Weights of a small GPT-style language model, trained from scratch on English Wikipedia: width 256, 554M tokens.
MLP neurons of a small language model. Each row is named by its layer, matrix (down: output weights) and neuron, and shows model dimensions 128-255. Each number is 128 + 32 x the weight over its row's rms, rounded and kept within 0 to 255. Numbers have three digits each. A neuron's up and down rows have the sign that makes its largest values positive.
A block is one neuron, or neurons of one layer that tend to fire together. After each block is what it responds to, as a language model described it from the Wikipedia text at the highest values.

L14.down39:157149149113086135117149124105153158109117112101125149072136152116116112091094138110106144153106130149144207124154134132138118132100179177142154194153152098185157126184118098177099098088165078091217143080104120144176161127082129120143125148083153096112120105151151075066124155168182170128139129156138187128156115084124137116089114113098143122167113125101162168088104193136123073122138
L14.down54:126195102089095149077156127133059165127108066131148136134152095077097148076128114104132157202120107165088126130089181140102071131105131099117135113119146111093093160122098062111122169090088123125125107103181114145183122213113077131143082173074114090087123137160081146093139104087103123116065122093145116152141190110148183124168103115117116154081116088106105146096156163117156100145161
L14.down459:111152112170127090121143054101104089123181107140096079167177101078137142153143123127221085109142136103111083132121149131139096136181134085113108101079116157143123115108089154108128075124110128128139106114143109114142152101151162133112063149141095159137208105117184169096143143196131162126100124108124153138174103204129088136127092120153076090150146105089109159128098081105104146093092
L14.down554:099144104103166096072129096169091109106146152122133145145098128138126173104120140112126135155124119116131107168151125146058118111120143103133122127135108109104092068111155141172189070088124118114138095120177069181092147107136130096129082170115105135114143153218201142125137093123090144123113123091135104123077144083141146185119126121046071140231097141146116090114126116108081193088088
Description: Early word pieces of proper nouns, mostly place names right after in, of, at or a comma, such as F-u-jian, Lu-zhsky, New Rochelle, Vi-enna.

L8.down14:153065099080108166078104138152173120082145140169153110124104114142113106078132107126098080129140140138133073191143114139114156134111118185068219125120118121147097118111137121189110134126055140153154108127053094166095166157105118118133077132119141128087125190163116128099126068123135146135110129119116112146124153193140124171197055104124175143130145100082098116172132175048135147161130
L8.down49:084121135155144171148127150165109096110087151167158147130144167157106078110076177047154133152127130184155158131114053158108138149176142159077090109110150170120167142141124079090042121088105136103090132102130137161119171166096180116146112133122168157150111082159111120126114178149144118121197175140138130147154096127139117119131149154111147142108177147134096060110131130096130107076169
L8.down74:147112114084098132126130141118135185151104154075128134078082111139144166132097097114159136157145100161130090120161196130102064093161139138147126102124095049152132123112143180098169128187119040105065112088105172212128165094115118151113136064114179133139168126110112172130085117099085077113131101120136106140128143089177174142113077146138131107123117092181102132093132059184169118168110
L8.down198:167134146066094162115070151141154080134141131111121154068078130097123131111151089055155048136172136185147103179131078134150168063096157188120161106098123147109127150156143128097082125126196126114117113111177136103166171113186095103176129090212167101117119124101063167129112061150091156137090110126144089107084144114179169127186087114065088137108091113144122188202165143119115093139124
L8.down225:219195144118138119135129091119112101125103105126078131154146070148077152135174112117096128114129151067112051148145117145110144185135117118047189121099089161171143113173139152122134048135110144087148111188165152134169136106151158154151136208124104113113126144103127141142131141152103108159100113123136134086124139125184136164162079078137111117124054137123115106087118104136142078178175
L8.down253:173072144121147148058187140129108116139121138036173079133091163137121145166119135094120114147171166090080089136058140166153168185130176102103150143117115104114120107147133078118123093115154134089116185082105111127149076154140133167143174139135110112119138160125224123167095146136156128170097095152115129062172121076139099129082153084184142096162120130163173066149131174130121085082120
L8.down513:118148202118072166143078083139116139137085105091128136106100072126150160102096108149115153132167135173155169119118118187069098093149135135176160084074115070158216169152105096141093143130155131103112153132167098156119179141114120072126121129142127118109149137115110054133100172077124142127118116201119112133081205096142100127095104094106111120133107168108167157120168110086140130099137
L8.down655:172171132142148147121069119139115129118138139169122152111188118146154084124152139161155128166165143090117127120176177106112095149083126096130189081068097112140138148157104181189069130127179215101127135180130144161103186100142131190176136123102158157148173149137144107146123172195117137131148114124149151105104098118099126117169128142112074196105046170156109094115124150138175131214112
Description: Second sub-word piece right after a one- or two-letter word start, often a vowel or "l", as in O|l|sen, Y|u|ya, ref|u|ge, p|al|ace.

L18.down204:108154058109111149127096136137148111140118139124121153121137130121151106109130188134112162126124142153160112108162151120112125134162179138117182109123146087151155115141104119107154136103102123128152135069136099150131146145040203108164101060154126125141086117055129000180131092117136117111137147157117143128161143105101093131147129083165031082135124159031092130107150077118075058000094
L18.down557:106168050108143121096139163142153123132161129117129154093103115091134142125118180139194121152114101152070096147164097132090143148136101166100125137061136168097104089087135107144179165103075168096133113135137062099149125138108131071114135138131154180127166087114113088115115123108155140071076132105186156102146118138077127110125152173144138109090127128079087108182109163173095137081167
Description: Finite auxiliary or copula verbs (is, was, are, had, has) right after a sentence subject or relative pronoun, e.g. which is, Inga is, it's.

L14.down184:104147150058132123164121117152071134149133148093097125110168124155112142104095161083153150108141134150142153115135084116117074147151114147103152119118145124116077137140122097196079094102120147097103155140154090178093119080050178073158177135148068127119146103174075145114126114116137141122172127157206092171176193085122105096091110115156109153129121176134139167102113101108205107135133
L14.down422:176110089130136042150122147148178147150154134165119144113110117129124102113086141121096152105110027113171078100105178166062094123112096204164129119101152139112070149172130176117112106151115181082139126112137139066156183122115113088144152115117145161184126108129099145159142101115146041108120124125122123171135157068138062123083211104097043090089123125094124137138105096151146155102080
L14.down620:129089148151106137140111186126164135153128163160095118147112113077155121177111116124127112147123127127099104120176123156130104082124106142145132122143161170145086139221104088133071134186150178121121110163096138202133123120102143159146057118154096154145157119133141136127171123056131145113185132137077049112105156175087157115127118176115072101139090169146125093143144109099136150156104
L14.down657:144141051085167112131166140108184190101191185122140125116182130137132100083134094087134133162105081172095089121108141149151136132145138148142178109107159114135156111113129071127108128104157057111136058147108089087093127058079108146103108114106183181153091098193144073151138132162174125163121183165149165070127124077113100122105119162125097131098172145093093153106072135140086122040130
Description: Auxiliary forms of be and have right after a subject or modal, usually starting a passive or perfect verb phrase: was discovered, had been, can be.

L8.down13:094137086062095097120186127115086141068123100121111177118144108128138125084077091172109140101182181097134119162156139097111135149139161198122138077097078152147118124096178144076137085089096102171174055128112072148128096146149109100176145085073126136109127160133169092121102121109127112103179128063144154164134102109162116117123122129134096171140130146128089177136053108108139130145083
L8.down76:116149133140117100171132128172096124134119168136121152089098137136129048136143112122155116114135154133133143146155084129116153102094210075164124135159101133114154136139180113175097195097124162125123134114110172149113157127168176092143098153144137171132107096120184111123185062177149125142136176124158128071096114072135113130125027191149054151101161087156165138065144140106107126124164
L8.down326:153146213181154099151073158181139148149115167153173128117136124136137126093147118121172093171120124078190144174135099116109096120135083200159100163091132168169128104122137108121094132114122165108207135146107086135086131099141101110105119100131171131078122128088105108099057102078119118145132113112161139113139118139130118115154164150170123131076053130119127122089156174101135099133074
L8.down461:124111178133122124140157127163167151172162103060087071106170109189195116149142123180107126168134140115130194153145127196149152084065102113202172113135139102141125099157144123076131138095074069155128196143162140159123101109110149116172087164145119160121144116085120139166169105203058167076148091129159109048122137085189169176138125131099117153149143105079147130139116144105159156169132
L8.down591:181182127119134125087110127064118183186103151130181139103120109124142088151208157118151159123123137061099169130136165099110074106173152127118169193106106147106133116065104124027108128120136155174151147101150168099134100088195129159129161148165094146157178131172140154113134153109146104135102182095088120165078115063090111112145150074105157077151122102089189121169139174083124109110106
L8.down620:186121112190110133156146120150172148117108206121070128156137173126137095091172135138091084111136127151082131128150142138073096069172111112116123107114106125196134112222157078127129144075117141116133137101151167126139118094140142152100173113189165152100088153160107180131101163080119131120062104139145158098133093153113197143176161044139118144125159097089135147162138127177157120108141
L8.down628:144131187142152171098133158131128122146104200117063131107106151147146161151122176108060154142176126104160130151136135072123110204118082134074102158100116124050177136123128128211118139097126086116089109121120141090101106156124124134087166110156158134107073092049185101145122150141086155167149108099129178135085093151114190144122157098182194132149158110197091119121136108150120127227128
L8.down683:129063085127080094140155104152157163128173094173148147135114092142132120140120147113173130139162146172114162094110090113146127151070129145149082153140153161108122213132180108191134123186077112094124109157147089139159170117159074085164153106056143174069169149147092142081152107109152180108184122204161133151129115139170161142132147117097130229173153120145144180139130100128133115169069
Description: Main verbs and subject pronouns right after a sentence's subject in encyclopedic descriptions, mostly is, It, has, contains, as in "The building is".

L8.down185:130137189174183117124154137111105196069106152077144103161147120124129092136099116086086150139147146049158150090149170128124143130081176103136131079159041101109173151170196146114135141078111188088064098135142072130083154123095175126148119130065120126148101130125149174131133145110089160148096078166155088156118148098098144076163140147150132108101135121127117191153180111160054125141154
L8.down201:202156123102115138108133075178107179148105116132192065181097156183112122168130166116097097206156145104140134152131181135130171188174156144148089087151141184133157164069146125137147101177135142130146091129108143119135127095072128081140168105153079104101141126122165141151101069099107089137119072170152158115137137171161133117132126076137105119141089096120059112143086189113138093163112
L8.down307:111057129058137125120129154139137201135143165076178105146132123132109121123130184146083100134125161172128154192105109122109118125111132096175138112117130112146113113128133100063121069124103182103123137119164116122147108153135128096081130093096119070093176118108153153100134130129152075132131118171089148119150096102151123071143086152186125148165166085110084084153060122110208161114149
L8.down372:134102060121197183137084142102113116107160116126196079100184159151099089168119107069092109118139095155181132150107129159146121126134183053081114155096196141124128096152173129094131094152111109143186120148123109149175113115126098111149106109098134129091131140137146082046119147091118060171146172115167091185149181118183138129160151127131113141108145157174176120128029184077154154091080
L8.down374:102145142167095113134214087116145125119112122185062206135104135144100121156104137114102126172091117060139099152164109083136104099135126162139147148158129054152128143103157161114129199081050154143095150105198125080080113120066137158140134110143100063138082150101120096156106167098144109166130190128035141145164161180109136119143164082110108114085137105086046148166135078148146098143129
L8.down532:128193091159156130071124125142158109090153140105126086151105121133130122131086102115105127117141129146138104115155128145145090170154163135203129134201146101109105118101192105196183122192191138108137111110094125131121154121145116130097084105129128105090135141148138164067090090180148115167112153144118139096141121160134082110141157160083133078126172097046125192104077101163129072078191
L8.down584:114139108135179166116154141188105170077104131124152136115163116158171129111148100167154109075175150084088103127146114116159105115149098090147145113158134145079067148146206137137137131162118147114160103102080062110172189099064128148098128076133120109080132158108107101065152114157100160085046118180078089128153099083138080160138124146101161144135115161114145097064152173105097162106110
L8.down634:121163138188129151197147087189117099162139138115125200098168115112145095107110125129105097104097152111126148168131125135136146142186174150117057145127117120133151169093086183154140097165171112130147091067087077144094095127128112089127191108151151115117180115116175118116207127152147157133109099121053033153127141129116084117182110114102189074110142124150060141140081151176127171139149
Description: Pipe separators between cells in Wikipedia tables, mostly in header rows near the end, e.g. Apps | Goals, Pts | Qualification, Candidate | Votes.

L18.down140:174131094129110110122144122128139057141109109123112102178107157138108124107146112131122108100049101171132140161136164137151120163087139205112143190156124119098117204126147095104113101107147119149085135095121196114111154059129130105067114155150140140116060105078141095181148139085102076151104219085084131114109122094066074151163161129080152089093110152073138058139134086091124143070136
L18.down218:080180117163100170082090093112073114102138167123121152153137125149127133099127168094134103050152168129122121096164174121103167164151133040135054092140127188105155162121168166082136137084100161137135166155158120124102168147085113161135108134142133123105144097177136086192136133078152141107109165139192087119157175070165198154134109088124157129124091178227151063101127117133097146085123
Description: Second or middle fragments inside multi-piece proper names, mostly romanized Chinese and Korean personal names (Mao Zedong, Yoon Jae-young, Beijing), plus other place and team names (Birmingham, Salt Lake, Quad City).